Part of a small language model's weights.
Size: 13 layers, width 256, 4 heads of 64, MLP 704 SwiGLU, vocabulary 4096, 12.5M parameters.
Architecture: RMSNorm before each block, rotary positions, no biases in attention or MLP, untied embeddings.
Training: a variant of Adam for these matrices, 613M tokens, 5279 steps.
MLP neurons of a small language model. Each row is named by its layer, matrix (gate and up: input weights) and neuron, and shows model dimensions 0-191. Each number is 128 + 32 x the weight over its row's rms, rounded and kept within 0 to 255. Numbers have three digits each. A neuron's up and down rows have the sign that makes its largest values positive.
After each neuron's rows, "fires on" lists the tokens most often at its 100 highest values on Wikipedia text that the model never trained on. A number after a token or word is its count.

L9.gate63:141183170167125109159143154081143042153171111119133123129131128082168090192063127097142124151144139140136150145084160116100113141160048163110109135152143163061175142102160165045072118098155104125117134043147130152122120098132116116151173108121127129106114164176127107090162155177125103157142109053111143156125186153133236069194067170144087162179097121147149121126082117163083092116190116099134134156183075118161137129115160165129145201135130129099138120151067132152102121104146123146102132160117128175114182141127159069127165129171139151111115114102115140084093136139084072122
L9.up63:095160150124092101094118128126071108100112085109126162069086110132109135148115154153094130183129172139150106073109074113102129092144111172091141191131117121142135153193125096155171159102138135188091164111062115145091122170138160180087144114087078144136131165166083132087177191080220103128157146084142139079093131134128136120162079105083124085080101113109101120144114154155124129186102148126130120098153150081125127125071109151121130124110150096174137190111180119084113120143101105146150175108130131125090170158144182132070113120115198037068138159163167156076154183082150093112
fires on: " Chinese" 16, " Japanese" 13, "ian" 11, " Russian" 11, " local" 11, "rian" 9

L5.gate320:083072113094129134172164065085123092132109029118146151227099140099125134155141150121161131091128151123087109077183159188141116144128162146137171097186103121158139112107117110110188155155096159150091079197123089109108076098160119103088140151157157127147167114159204128140161172093119105151146111158145166130171074153137097191143035102122139147175072078074136132107127148116115113134159118132127109163117152106100102151114166141165064136141062111134150121135120071128123115088106125145103110144162088158159146148136155071063133098122129122150100130101100108169168172159118201156
L5.up320:118090089128121138106108149120103119145109032130182134159100174162095135125130163125161107143113072148075094046173136126147146119162160099159152103131154154123121166134122141078185137105114175096119141136133140091064061137155129091133076144159161071147143164089179075161104186169125095102101139156094119109147085164150153156127072098125197173145098084126134156127168142115122103114175166163123131135139090073123159141100173172152138146129101185185141126119103130159124125128152133137133098088170085122099085093164080081128166162138110128152123090090097154179164146102109201148
fires on: "–" 18, " " 17, "-" 13, " of" 8, "le" 8, "ver" 5

L8.gate420:118132139100164093122155134100179128086137120154140183148142144098117164147094140106150078170085093144075164120107094102131172161107108110151179066142128093098152150139103149073108068140135100153145078161124179131119114145068124114126148181162176078122164153109148132055132140129119148093135146111186127127131136118132125194082159043133079153157098115078153130162171124125123131117084145066130184115109122106145127130123150179081117118118137198142153094146112061146133196087123130153057107129095078170122134110152117099104170077105116114238105131145103097081130169148131087131
L8.up420:133126123191114121112057122124122130094044158133123110173091091129165103042151149100073153162141142087117110100140045157125132091134170130090094172130122164188041098169089147117149200105126166140152134150115166151136126178166112102140154110122094135145135084140132153157119163146124099175106184178041196108125103132163113128116158127110125130071167150102110080113104109111109070141111109092169175135137081114159110128149143095084119138088121105165088146079196122139142122149140117102138113122155135186177157171144151122120178129184061141148116113114176110133119121115082134160
fires on: "\n" 28, " |" 20, " " 10, "N" 7, " (" 6

L10.gate447:121131150108146106096147131099139097143129067109131117174121068100079160078157131164156150056216148162113118106155137142116158145139173141159125128198116095112107109136114122179114124172142165087079142134145119146130143136166153092066132145174131130094156126217127176133083144096079124128130162118146076177152131098147168147115197103161102114098126068121101168132093150092139168114100156118063097133142179095121154145144113130159103130122103067151133169176079124129171079133172177219087114148136095161051105156132142098107125153129137150099104145107119071168151078097160163152
L10.up447:123129157155107079107142072161136109110171146145141132134177137141123091135194072079141140123131151135118112053178093111093104112176140195122214171193079123084110133086073147176150161119155120093084125103136105196168129119156110105160118178075145091109132106160142143120070129162142111126111117100095182155108086148169178118151191044160092107126178128138150123125108139085051096153074171146133066134164142148118144116130143168122096141134181128082119129150109120111155220125156139151101110164098126133122119054135163073148084142063137155085151083145115082082106126150115082161
fires on: "2" 18, " who" 14, "1" 11, " and" 10, "3" 10

L8.gate440:111143114128171136135144092083126113115151142083118136128125140107108182122123167090150082157100140068165139161160169141083153169097158181092118145187137158134129145127110107123106207126154085149107107178109158134097183081124123157119149184075193200088116139127192150135079117091091149108168128155137125198205136152176063155103117137051123155111113164148080135124149158141111126089171174123112122104102146114202121131157157080168134097153123120139166122099121097144123100095086185185177120182079074134127137200165103104119179122098180124114136098139107065155156138133145163100
L8.up440:114117136053119111140142144200158115144155096156140111128090173148086127085111110105078169125122136170089134150110138131144122132115139111129173115161089028082142174151115155122195130059157116152069084157130131143079162159130116160095117139137147165180103109072117107125124151140101105138152162134128080138198168113150161098152120164103080105145093163139208137097083091126121139091124142152158122155116045190084086127122139160082133065161072134171130132102092148155175182092084137181118092122124100152120116121125137166101180077114069120121102073083123116068152125086085174138
fires on: "c" 16, "ug" 11, " Sc" 9, "g" 8, " and" 7, "ince" 6

L10.gate520:092135063098139126163159121085037084153142118138153108166108111141087155086153136130199083127103156094139192098110157158130102124137144135124082132129124120146124181063133132090142167145139136189104124101142157121129110122148120188143162179151125144141158083112143143174168138110163138113133093116100140172120119137093118176095150082117157114191144168234097111201104115112104123087123131060147171151119098184154118110111102118138048139165103126096154091207156161164162196158154092102059161058099184123131132111112131170117097099145103037144130106154073162120127144173116135127
L10.up520:171104119127109157149136086164081232154103158133171159141133081111107159055120176095111160173149078098116172125113122135154141107112194087090084097088112154121111150072146136083171162144148175166123096187144148114145133150152118062120090166103110121114177133158117159181171180168180123125142166117147187094117135205142137130128068096160134032133088105134056139192096157145144171059120119147134124125099094145127147141118138124206148098116124116182106130140107143095115092097109130138167129169128131101186058106145075164086170105132097151131133124091088117118096118106174151164
fires on: " " 43, "\n" 12, "1" 9, "–" 7, "7" 5, "3" 4

L5.gate515:136110147050128096153156132145127208133167124135123160056143110070130103176050102101126125132156110163136161141124145183183075117151129166130109165148197164181115139068135137124126097156096137113148136162122125130164122104200152113168119128143166155089100098070177183150127127121136115083077107167137201089120115119153165176170076110125099151144140125158104112117094142099142125188092166161143156098135146092166115095166096106108120116122203154102106078139121107135109119113068160129147103117154093095115147146133127085199100119117135137181135187134088081042142120134126166116
L5.up515:082105114136164135078104167128108157148074113122101154139139148131110117070060162148125112201067109118102097077129109095151113170135149193134133118086117125144092127170142136129140176186089167176120134101115159164135139072129109177182103141149105117125168158088180129171107123129140152180164125196136129105142156166133098120150125204110077128137132156138121072201102079126116121137134110162145164157102108175114188132117196170169131099090111139149199106020154111155110158143112100111096111176141161126165109157126105176112163166096100098127137141181135203163102144127148097104
fires on: " inter" 33, "==" 28, "as" 9, "." 8, "v" 5

L9.gate280:092105151141189082136164157101160080073109090150098107115134048162086165141102096158108061136210146131080135118117146140118133087125121078090137153109109084117128144124120156115133166153157033107182092123099033117162128158162106117067140150143106142189132119088136127085096120128097173180143129138076084193149097084147114140112131122123080129071093133140163131156097177163170078135122150109161151108148103166093122126121091126177142098129168110098177101132077154131189126177102150111148113185147104121078141135103098138111103153122154143145118110125130121079169155174113164131
L9.up280:157134135072124146141138117164128156098079118163034138138155162177097130124162108158082157044162130147127112135145071139177104160142157134085173113146153093123122100137072102122123129144162169114071139113134131163180152080130090124065131171143197116091174111134133198129141152081144154117117114121117207109160146092149156129083134040071145145147181117144207118162114152138121131131110170127157086144155142120169166119141162084101132145147068144153151096120077106165131124114162113155164102100100138141184159139142104051167086105143159131145111123084148091119166122129139132077
fires on: "," 42, "\n" 11, " where" 7, " but" 6, " however" 5

L6.gate556:117147181116130152163160128089125122128128139056118116152127109135162163178134157137138131095148108139166079162128099117110173108078108175059146134117044168139154043114140095110117127105139115128064118124140115091142163138166118192054128156147131197164081105159095164121105135129078113127128092140151196113149176111121096100057192126087074157174146151120137163089133093154081177167147069143124150105172122131119128167115137136166126171184116137110152129142105102184125090136066079125058114192072133132122147166070101093115156122033129109137072123180087152081142130140136140148
L6.up556:141198137102187121118112103140136126141114091087120154116158144084084203135156128138151125117093102153154156153127178121130170093147094146107140111170124046134197128156210167157160167086168107132095132034182100134180126143160114165102050167167143096151056110097113117136117151140071171105125145133109114144067140166171117141138150076151113136110108089141139140135145141121134172076124136135117099121077099137112208099117198178112156124089089107140107191133118162112135162124106143126130095076165122133138110097130110142112118112118170095134102189075129164133153155124175138169
fires on: "g" 15, " a" 9, "le" 9, "ug" 8, "or" 6, "O" 5

L8.gate41:169121125084128055116094112098162108123109113104168106117100139107135127147125065114075144146186183122124141162121144119110136164069127063139139159105086127156097122154123167114113160137114102095110103178111072125076152140135169163121132128186114209114094095177098129095095133153124139132135085159097084104148148119107138114111110101102111110183142131117172151112106135154153156078103144091172123181160080099146174115134147115126136139075087170132097094085160183164127190136081090149101179145115083087098122158117066083105136085101136110158148172148154061145193167103199164138
L8.up41:124121136139155135172072109077098126073119113083108188117125103118107103151139149130064148062131143138151140100158121137090155172057134091082176144136114128169123141128110191170206115079137138107156114144170131110076135152109206169162117111173117095174115132139128116117081099116113143104060169169166155102062212172139118112157141142106149162135140101124126125102062111230177156147132192148083118103126163147119125089181133153063155121131126110120104141118060186094142051158132120119088112128132169135104122161154196104093146130126093115106173094127132094127182136102120085130
fires on: "0" 35, " the" 24, " of" 6, " in" 4

L8.gate361:083097142141139089144125086168201079147134114122103114119118111103125110145141126115143147087111129120076107156165078164114111131160079075147138124151117161128137109108111173107122111223128137068092163171122100151087133142152080108107073133097138117163109144140176134162143089100096155139141093123116095117163115067112151124112159142125061136185091108121064181125123170115160145160144123112101134130098142120062125104195130115162150120151114079136106103118054093112108115062037134137064109129126119169126156154089118078119123188113107156115187140144139153182128123102081121162
L8.up361:160158092159147161129142149109148115129141131137161158145149120049103120105199117161079141157155153113066132101082143132159170147156145196207080122104141115152162123174076125108185144075159072131149146047130143149121173126145070078127074139086128124150089059145111140079149159124098130131117091112130171124131106125190124152161142099144088099161121161162195149169136139136133101171092171175115138149147131148141149175196091156138156159170126162128160095171115125124146118174171125107160140075144136131145125114100207132180123115133139113176148112132092157132110072132090118109
fires on: "2" 42, " of" 17, "3" 6, "4" 4

L9.gate539:138150144127078092146147098097065087108116192095084139138100160114086112107105155042157111144161127088137119115140170122132157161210139193096164151087145160100130219151068107140103124086136131158045115137081137170153159172153160127100114135099173153128170144132169106132087190126117120134107129070151138140164122141101139123144082074144072123145135099136141089078071053144079127196160131113109146127146203139125117101131141112110164132126169170216189141097129138214127174113157187133117106155176137110124142109159077061144101147127146079159167081125147089128123107132088112131
L9.up539:110178138148144098154180118099116117129098166115173137141111148135117119147156135102090082066131138091119153120119135021104164080162125157118139102109117108135155132153137132137099132134119116182058097146131154147124119176077164148135109142115124081128194163174111138041184145139119169184131168118141151108160122153088154090162137159137093091082159138082114121119110132085129101138086127146163169124126219133120156122141133107083190110137151117151108119116129096203121130080142125144157107121132150089128132077174134064130131179127173093123137095109169148177078111135198081133
fires on: " Japanese" 13, " Chinese" 8, "ian" 8, " American" 8, " French" 7, "ish" 7

L5.gate503:138134181119142160110165134050119147112135160124122108111141093113131152132116166164144096118142145173119142155111061124151158105089143138070112110144111129086128143126135130082149160122090175127165130160178111110146059071136109084101197059116127162127180092088074077128107116131124152125096082123063098162114144129129126084137086064119164172120118140127073143113046166169175151082060090124097130131113181155127118064091115114137184139122179086120192078092070080092141177123113105105113093180117100153129116162145082076169149114085067123138157168124147140122145120128143140085
L5.up503:158140138095151148152129081075173082073112136175126057096123092162155115072090115086080146098120080100102110150122165169144176108120088101156141068155153157109116127152139148104092202140091106107069157092130144106147143096120110117147115149214083131138107165122178118093103130110091122157155136166098114117130158085118090133126142117091141081110156157106146091112130090138161068109125061171186151132194096157189171116122156142124145106075148091105173039151170193087138140111135140127117096176082111102133164108216161117106147147078163126146128141057110154107152136161126143128
fires on: "s" 17, " to" 12, " in" 11, "," 10, " on" 8, "on" 5

L8.gate9:150134087117123179139143173103185119134179175146076099111164064171116180160058081082140177082124142144101137108162132115079137178125146120103069145092123199091161179121107114140178160067075099173137095163114195137178131077124133109109170132084072183099127108121165135108163170142155135145139077154106186160150140166099089143148101133126086126143083124175111148125076147117197152118123145110113136137134159111139150182099213094123138122157146152096143172165124143141124105105080181178048109185141161064109187120141164122130154155091128138180144088195144117179074162150125186128
L8.up9:166129115130154165105095197129150101121163119124159169095090155088138154140088057175044167127066116130146188090116110167095122140084145130140126173146128122133059083097097156147151092127137128166106141192164109063160130119111181144118158136179088156116087097155144112131117113138114111083147145160190162109092100119149131115177106167120144111106187092142139163109130129161094135100140157114174125156125146152201071123133100156125153155190137169113101152104100154081190101119137135161127096178094109115081083091100171097162121152091118065059124065151141127143128144166151088145
fires on: " by" 40, " from" 20, "-" 6, " From" 4, "ir" 4, " At" 4

L8.gate385:180139170064169122165175092110187121205121103080063118210140115085143104127128140124084138084182133106081171133174091169186145112163134097124141159134126109125120113130122114114124174145134112079140130174132088193179159123159094126117147168132131129139147090138154161125116097097109132165122177118167123137175081098117142190075115108137045172107087113173119142114127120146148104144188150193165128125123151214125100127071136068113111118135127103149121086076102114097148081176093153175072070103106211111132118099096130161119085082085093092151110125100133070093163129159114152149
L8.up385:164147108072136088189218132107224181147124108130119104123172090107172139088163124193057131065113063164097158176175109114109113116205118074097122111110091081096123102138151148129109150187096153078116121176127130125137096104102203103128179124054100133184116157122115132157101139105086165140122129100124160110196082109138209188191135102103130151115125125189109107080090155118125142125129125108135122100117078142119127102140200117131132155159111123096173115072116131111151139186110169167099114107102185149119164083133155082152152117084128165173118090096186174146179115117083124144
fires on: " as" 46, "\n" 20, " As" 11, " until" 7, " where" 5, " when" 4

L9.gate663:100117102144127143143140131128097145085131119154154123182097154086133126113127111108164095136083121144135161151174131143102116141156145098143167141108098108114110139195166084055116143158124110164129146120143113106152074091151133071120163134173149129163126060116140135087153129161127122098186151124185090123158122115175074132064167091132106120120117064098115139092119061160207150137119146133136153080142152113126158145128110162170132152141096140077100142152050146171165099115114149207102104141123165162205106135074081094080118093142159103145116122172146098131135192108062143095
L9.up663:069141128113119162158139118160174136119133092129121120101115155106156158223158065177161138103161169169120134148130133128066111100149101114119141205105066151101141133121074084148148078135188129126162105111164141088110108124096113158169162076129110132124130131157062158096179086146072149084058201164075125112166123119098113078104111136102125116055121136136128108203124116121120148124188136105070081098167101157121094107086151094138128136126124124112147124175141168107153141112138051134158107109171108145081157120122160128109113123123184081104132113131084104113157135084146140171
fires on: " |" 20, ":" 11, " his" 10, "|" 9, "\n" 8, " /" 7

L5.gate87:134121171128101075103155105094143143145126159125116135100153138085115081102134168090076155151208158083196170155137135088019166112105083164095161126187094122101125133139124126131147139186101155120098112160190069113133116117077122110132109154156136125124114168050114084177145105132122181182154122135096088072128127112129106118141158084117137141150124129097125120088148118140216144122115142138152105108091208078136098117156100122095126143150125134103120148099183123116207130100132107149151128142146082133135150127149123161101156131155156118128141174121165082145132173142184161156
L5.up87:110136097108141150132158127137180107125126142064194110107123181128180161124110094164084151116192127124125138127098172140055132110090128118158086130130184152128145056181110120157111111140143103139153122143072155132158141129163147227115122120179056152157107086077149136110112189118124125161057088149086113126082126116133131145175093112121122113141074086121189183093074083154175142161136203110080079151131187116094135125167110190100119108176080140063114127127168196103121175118116115098138185119116132091118129165161146170105134086126138119072119127146094185070174153157124092149
fires on: " the" 15, " of" 13, " only" 9, " first" 7, "t" 7, "d" 6

L8.gate270:119110132098134070148108144144109184060146087085126125125164097118123117194138137142095105150248161117209141120152121174170136137125112181122161194129168142118138170125106116133166194228074122167108111143186165126137105079199173114147135092169117090107132095148126127102131153152148194099140143117144104178123132144059085150173143138205130165089133150174103159160109173105105125107136084190117135105112190129172088147061115120116073145106132119125151178102134148164130109119097107109149131135146118134087118128146170178125152098071098114143163187104106109132136117151058112130
L8.up270:088144126101135136097151108128084124141148131130114138220125150117102153139114099146138126181125153123109124089136136098155137170154106188130169077088202134145120156107173140198115128163137135169089128087141145158159141121156189164152098097147075134129157114116113151050067124151106127142187132096139134127120145135114101148173114123175170104104129135183071163010105106102185156154145142131088116181090192074158163158148103147151118154158084156139073102147094167101139133098178108151177162140212156105110133151187119166136141120227114182134119106138140114132148125098123116127
fires on: "u" 15, "al" 13, "o" 9, "a" 9, "us" 6

L8.gate519:118098097127150159139182093126180156119138139095117136145083136140138091159166132074142151154125137102118080083124100181154112126106128060156155204152186159148118149147086175176103132155133134140079105121093143117136135173126135161139119184105082177132162081211124136158179133138034173133138075131161059130134112145088121136160164166117138155097124095142089134144142139170173134188152175140083125142084145164087153166133143179070156098175119189158163166175146153134158057172131113148117128152127152126109125118133135151071187107170128094094152106147156091125157106124109147157
L8.up519:108122136121093208030145103069171103101087155163119129137152163103155084108133133132131132157094132121141067122124097149106155104121121117125114141135126153095064091146119176141122168146164102138115132060087064176110146203168186120152123166181103118158069132143119113149102144164106106122164118143132080151124092107134181153205191167141182124153113166101108129097111174131118141122165090220144096119193121166073115159123167121158114085116154116078107159115088117084153162139125139130102069112163115127173120076137107083125157111128074140108111140120179138157133141092120106183
fires on: " " 53, "3" 19, " |" 10, "1" 6, "ou" 4

L10.gate174:176045084152058106176144063119106082151137089125117085148192088142147144131101154131143118084140135065196164159122141166108128109140106121120096129081150144168157135127144161137153148133039105136174103165137083106128125125148073115086136150111137157214138125151128087085118159078106168167148099127124071147098091101150117146095071102128165071177160125161086105176165099200086135131122150104166096186065113155125100134145090086066115095150120146167194112142112125132146070134115128140100122122084163102182092134089110181127153100168091152115147124115101076178119112106122094159
L10.up174:162132086130106095132130091175066138127133110218179087122118126109120130097084150145087158111117123137172208123118075148138156144117107180096107077159140107173147111090114157155109208110125132136175157080122139163160105111150131122168142184174179115108196126141186138151113142102137188120148114170124149189110098099074134127077133109138175083144068118139136150155121080138079067043116110067154110128135090139112080131147051151152141174148167141119196122135171081135162078164141123161127117067133123122138079115112143134123169110134102189104149116097149078125149130206159088173
fires on: " " 28, "2" 13, "0" 12, "\n" 11, "1" 10, "8" 7

L8.gate418:126126135077167149140131114113037115134117140122089100055139106120141160100117088158141136148107132126097128103176166167093151173179086113142107123115130129125071151090107058137090110105099151113063089096112112154099124109127121148145144179158124130126158119077128165116141146113104114127148174124140095179147120125124100128116110104043107134097094078113135093092114097137129134118131100160092121127128099149186071099093172136157173161105117090123163107131123125141126112066165102121165147135122176079128164075133141047130167166102174135091138254134101121116139144123099154153
L8.up418:099095162061135097127098098134183116142074077090156112138137150104100104115174126175120126095157091137027146138088078118146119148157166122139099116136174085165129034148147145043156179136107075146102091169143132126085151147134163128161129128162169149120125136076137111153105168149161182145144081136072165106138154094087139102086112098126121136124133154070201142152071088126164077154151154124117161187161151121151099104079140152173096144135086152147101113093105106143184124159148129140076098167140147131110111136110088161067095209134136091143115178135099097131138100132173136139
fires on: " at" 22, " |" 16, " during" 9, "om" 8, " The" 8, " in" 6

L2.gate303:153127071159095117200168109109080155113114133100113139088089089131135120144166145148142119105109132137168097101179167167203155111096095144124152140179116105090143175065132133062123151127099098135096117210152101124168089108149159156128103128124153102122139205101134107167168129154115098125161116078171153161177125166138121140140081093150125073086143155158088156105138158149129118191107127154120153172117135122149129125149168126120109111133163120112159110210125102046137090098094156126154133171149160135174164113130129098120120169171146133145136186081152082137140134176120158125
L2.up303:103099181138125143112140137110144165143150186088134106095166109162222147081084135137110104091138188165149121109120146102088067167090133144208113086135113201126110135129183172104109190178145114142137095150087158125106117187168134123155137129148089142102096064128160147091163162123089080200116113130137094157083148061095153111073127153153137108133062182163143125105162119106127169150070094081111122144128162171077148159185169129143092103111140174153149127163072122129141159090122103152085111127148140067148092104171102087099185181060143128119122140179126164141126136123144155167
fires on: "ac" 21, "or" 20, "oy" 11, "ut" 7, "ey" 7, "ro" 6

L2.gate585:111095154117145138177142119070064097131104027123130130128070073107167100118154129110115205127140159127099135133194052176097176065101157111127165124116185178142159126114111180071087146141131165069142104140107118146117156137132146049122142125113154142151150114190141146161121145141124143111133144141171144140135093082131093134117138124116156085173128102055064118148143167133098063143145144150122158120096138150149158138120062102161081105207095088114135134049157153117171152153151218124078120100156103154092167141061128146115181077148097141117124175154118089155120181131068124154
L2.up585:152087155196117162098146118157112152094106104078156144187127099087023117095155115161134117191094141164119059125111144080153095182151143136149106109156128128133143159109132174190114154126092129172071121163099080142137141108121126169173134102173059174067179129121179143144119194134122130122151127124139157094109204141096095171100088162103125142144118109107123147111115069148165154180143161171159151125158154133132148131108099077135209114140100105123074095095141172087103128118172118143126038099112170118129168161128099146193140136189084148064086107150075175144121157145126095145
fires on: "ed" 13, "ic" 11, "am" 10, "a" 10, "." 9, "u" 8

L2.gate700:117068156162149121143141109094081090147139144145152114112211105143066149118081132120174092130087089143142120068125127138162124131119126189123167129105097124113107063080134124112201140122055092159119112147172092112137093090070151164143116143131141147127146108089147126132115153154117102155135030148150111112143146136096135163182047091104095136131161138131102103152113110108104169179081129190129165166154220154128131190130080144075101126209105103105140095139050129120130125141097125116083106118158144158149131132168136153148085158100127142134130084087159159108093160124112182079
L2.up700:144140085157175155121088167187180171179084122120130159097101145128075127117103126141183085105084117138145109141155153131116081193064143125185141133186139126128125130183157109113082119131160118086156091123125143148118119124164215062150110109143100152120152079157154106099158116134127122187111109123169156129151141070041184141121175150123108089112123170177116108136164185120116132187134159130184132136141170077135130155148153122140120130153114164097128064105112143117113142129120203085115158104153180145088164165121126130114142064065083214084134131133147103088150151124106136119
fires on: "oy" 27, "ey" 10, "ar" 10, "and" 9, "oc" 7, "y" 6

L5.gate394:098138182119127156163151115095146153146153125063150123142082137152125117173167161131104156054136161156130146178153060144096160156125095154123109134125110121092137109203094127135180168117117187103145138102151128094149179110140188072073134120099186113142138118083090118091160186136105157123182135082179045173116111110146162145110151147168099158109133101150129115123123123174135149053130112095113111143106123076116114142106153133180139118124113088189177156154148095169187109138126107135144197159123078120151149083127097068167128187099108117168108085105161135155139165139195119133
L5.up394:157116142135167097175113080077096126168133135143144206070065132149140123140135158137174086110116111099166040151151096117139162162122181095103197141112096120095175087147140153142126097113159107129160112110102172138104105150139108110132080175103151130085149125115147075117114057203127163106131098104099111068136114137092138082059157086115130068121178119131159146199093135151121122125067158127111120192151087129115162138107122146086099153134108132103139164144074087122107132085107172123158145117126200158147138128153093163142062169166104181109104182166100090067091135201133096156
fires on: "5" 31, "4" 25, "3" 12, "1" 11, "2" 10, "6" 4

L10.gate370:077124080164103072108108085116112121143135132075120106129053161135103118160098132170177052135140131097137129105083058127141119142115110162086110153143088132121107120136191149177089120113126142137134119122108141110121115122190109123145118111164172147130052152142146119131115121164130158124124062082130083142137165090104126083160096125082134116131157126149116174091067156102126137092142085140102164111139129145160142131194115128106149074073161089091150124114176145227125059168094135082127139153115093162133114145106148127134087147137129134116199089129147105198100022116087138155
L10.up370:118158130126161156143131132095169153160089055139190223161129112152145166155055132107111075161151173100135160073164131101132066114172133129168160130141068140127119132106123167082113156164065112102114109107097160110066196073150109166192146144094156112134114134136129156205113135077082113134124167157084142145128106125114130157130131109125170165135125125157109117181114123142143137148177156107140143143205113171179131078122130130078051133178128132081157137174121102119113124146152093149120109143140121138118142165119179074079098099174129169119119078120169120140099087099057113096
fires on: " was" 23, "1" 17, "-" 11

L9.gate141:171104153155084135132165125094133102141095123117130138181179080133187159105145128120110134143133143114160087148168162059148142136090145158128124130165167114189095124127110096094113126072177174115045152109106136125103103129133195133060175140124148094146071074121151111114102168136151103120165205167192151149138144145154072125108089121093167083179141119121085095108179149149148190134157107125111143082139110113177095133148133080156144117152090123133180189091111108134159118120126132182131079136138069210152163071144094123152203122104199080117147198107141113096165164140083127145
L9.up141:100160127136129154148194142218117101156119118065105178074074118119121158130190144114148121126103077170133132136150126117071158129149136140108132193124102157173150027083172154115159124084126094093111124128189151139202168177102114082112150112161053105137090166113183141157115101117122181092109142103076107140122124120114152091100083128137104118135162153137192143152148094051116109064157125101176091128163083105097101067041126157116117140122158139217169113103087155150111170160154122150109178141173150098060145124115055127109138099148122162150137157142107105165152123087156201142
fires on: " in" 22, " |" 18, ";" 10, " (" 8, "\n" 6, " and" 5

L9.gate218:042153108131148127093109152109132188116179178120090072145099130113135151125135158147164170106186136147120182123142132141085154111182100179133141104149073161131163043146093054112090137163110130118157109126088146126086067105125133099086113061112081151165124137143145141097146093070117089114113114163146153189124110107112111081103143055117198147065164099121105120119096153179112200122067081081117105122146159088133090071064108168137152142128088117154172080079099111158122105111082082133154067117151088165149117122169152171108152181098128136057159154130177120139168112076097130120
L9.up218:110080166137110158158145166075134131127096191165188097169118122131167123138091123145138090130196077153106161165161158151152114136123105168138088052116186099080133098111122101146060126173114139193067170101118134178148170115154131101114141060114100126105149117171171183089153112109088135138172145142117134161151129090081139087127140127125182083161119065112128126092064150115117122144150077089106174169185146108122098105121148133097166109070164150092130170113122079182122117108117086119122115153103106216102117147156095134131097125160097122153126101173096090191182136074126111117
fires on: " to" 30, " in" 22, " of" 10, " into" 8, "rough" 4, "ial" 4

L8.gate537:120089141136151161155113145100177064147097121070087140109118104113110110121098115110086148125105088071122060168090146167093087084140184164127174138129156146124062119143142072114140144089157143125135140106135145126097155126166133106084121050177168108154103163102085148131086151149168144142163151096178099135096096081122155193215098163121155107115114160093117115099116124176042107137115128132171107163152112133157181093208101123109100169110145129072122120148166169180107111154124113122143119125074095138143094165130158094101093094174095107086103106135102123112145073156119109106
L8.up537:124163187116121114123080141079094140131069089100132135133145084088162159172103155141187062171129120173076105125135124189143101113175181173127179086101175139140127178118107152137190146179115091096139174127120108115091107084107106120138092102140105120164117181109119106123112055133077159139163108156148115100131129153115149158158128078168104121154119133133085209139098149103072115165166110112191125080120126084135103093099137133112064101128140147143072107135183164134137126106153144147084078139152088157146169166092167104109169135144092188176124101109075165174157132177115102135
fires on: "1" 43, "–" 25, "0" 17

L8.gate216:115110104088095102115148116101166084130105149113102118124127120142169161129105157123152113126164125120136093177153170194123117164177068130179160196100179099166123120062104112118104111099112123132094149165126125168181097104140131139093145134158181117084110114150163146162157144072126169138127129166127089172130107125121141184109099126087066167169135096078104119143113145140072088131151191182149198073126111160109121125117099156093135147170078157134143108035140088142124184145058114161081088160116105131113120180154106086130151083080153153132085147153078075113138130149175058087
L8.up216:133148163107093123125171113141140161151120090112126148107081133184181178148079155113164139124112122131166127100119055122151137145125189229152065127182145132130090106115139128182185128071093115125146156116104150116164129121180133161117123104126149141134196137083128105136090152118114138118180130111162188145179099134162130132100176156132066135151082168178053103185123117140154082159122170188126120169183172129167142136107129076127182116155140123107146130089121128156106090104167157147135155135136102144113174092154133132126194164113096119166073090139145113117127132113139165133
fires on: "==" 100

L10.gate189:141168152150078105104165118133054132142074052145162102150104070145147161137157130099111112081106144179116157110082082151213130137098113177136122185125127142124145088115156170126093150123157189174128162136091158211150094118164142083139141146128073122097157120138179112174082112127145190180178089147120178130110133129114172112130171136072128135169149139105074126123091110180138146084140150050168133164121208167133111161118110169103110121127106139070140141151144136185125138153122143132083103150130166091133122124119133065124145140155153140099152151159055108119126093181126142143
L10.up189:110117194090127104054152118117104147153082117155106116119115134154137151082091175114163118140110175140115126111134116166173086185190116176141104103164132203152142131143145140154108157150096109106134133125143147081146132133114081137151160186147150101105146139117189106128093158157122127122148166175084142153161114118140114163140118066140138063132116118153180144158091136126054152157105097118115127140108161102137110103093144089223131064182148143107158133140079127126135117158080115178129129140122215148150080084167163172099143141130079140116159132166106066139129111094115129118
fires on: "1" 23, "2" 17, "0" 17, "7" 16, "8" 9, "3" 5

L5.gate22:115156101129145148140097105106084115182157110095114095141121145066124109141079139130157141175113106158137163107092152132174105095101140126124108129135133151055155105145116122065144146174103172116131119095139105102102114179068146122104112127148155168089206098147099129162136092169111110164134134155107177185122130173133103105065156068129139105123105126151125124129109131103157122134031138174122093195112112127124084147096026153140160085099156124079106114081062119151137185159179122173099163101107136122133110140068139169118146173126171127063126099114098148118126158123047145164
L5.up22:103153193123064155138142106129105121115108141094149119136057106130133082106126184113141114106108112156089174109155134134121113123155119145150125095164133164157182132193156105112210163118102164078172117152145114142144116135164130090119099190095165166138148122157120082115109139200146161104121177134177150081103176185131196107071153147128087113178176166132103150159181194167176155143112106083135121118127167139109129126095154119192119106168124117126128082110083105145064161153145141094120111080090087102058164119124168147128151118053150179084154154225103096100089128064082133120
fires on: " of" 36, "2" 17, "1" 7, "6" 7, "7" 7, "ass" 4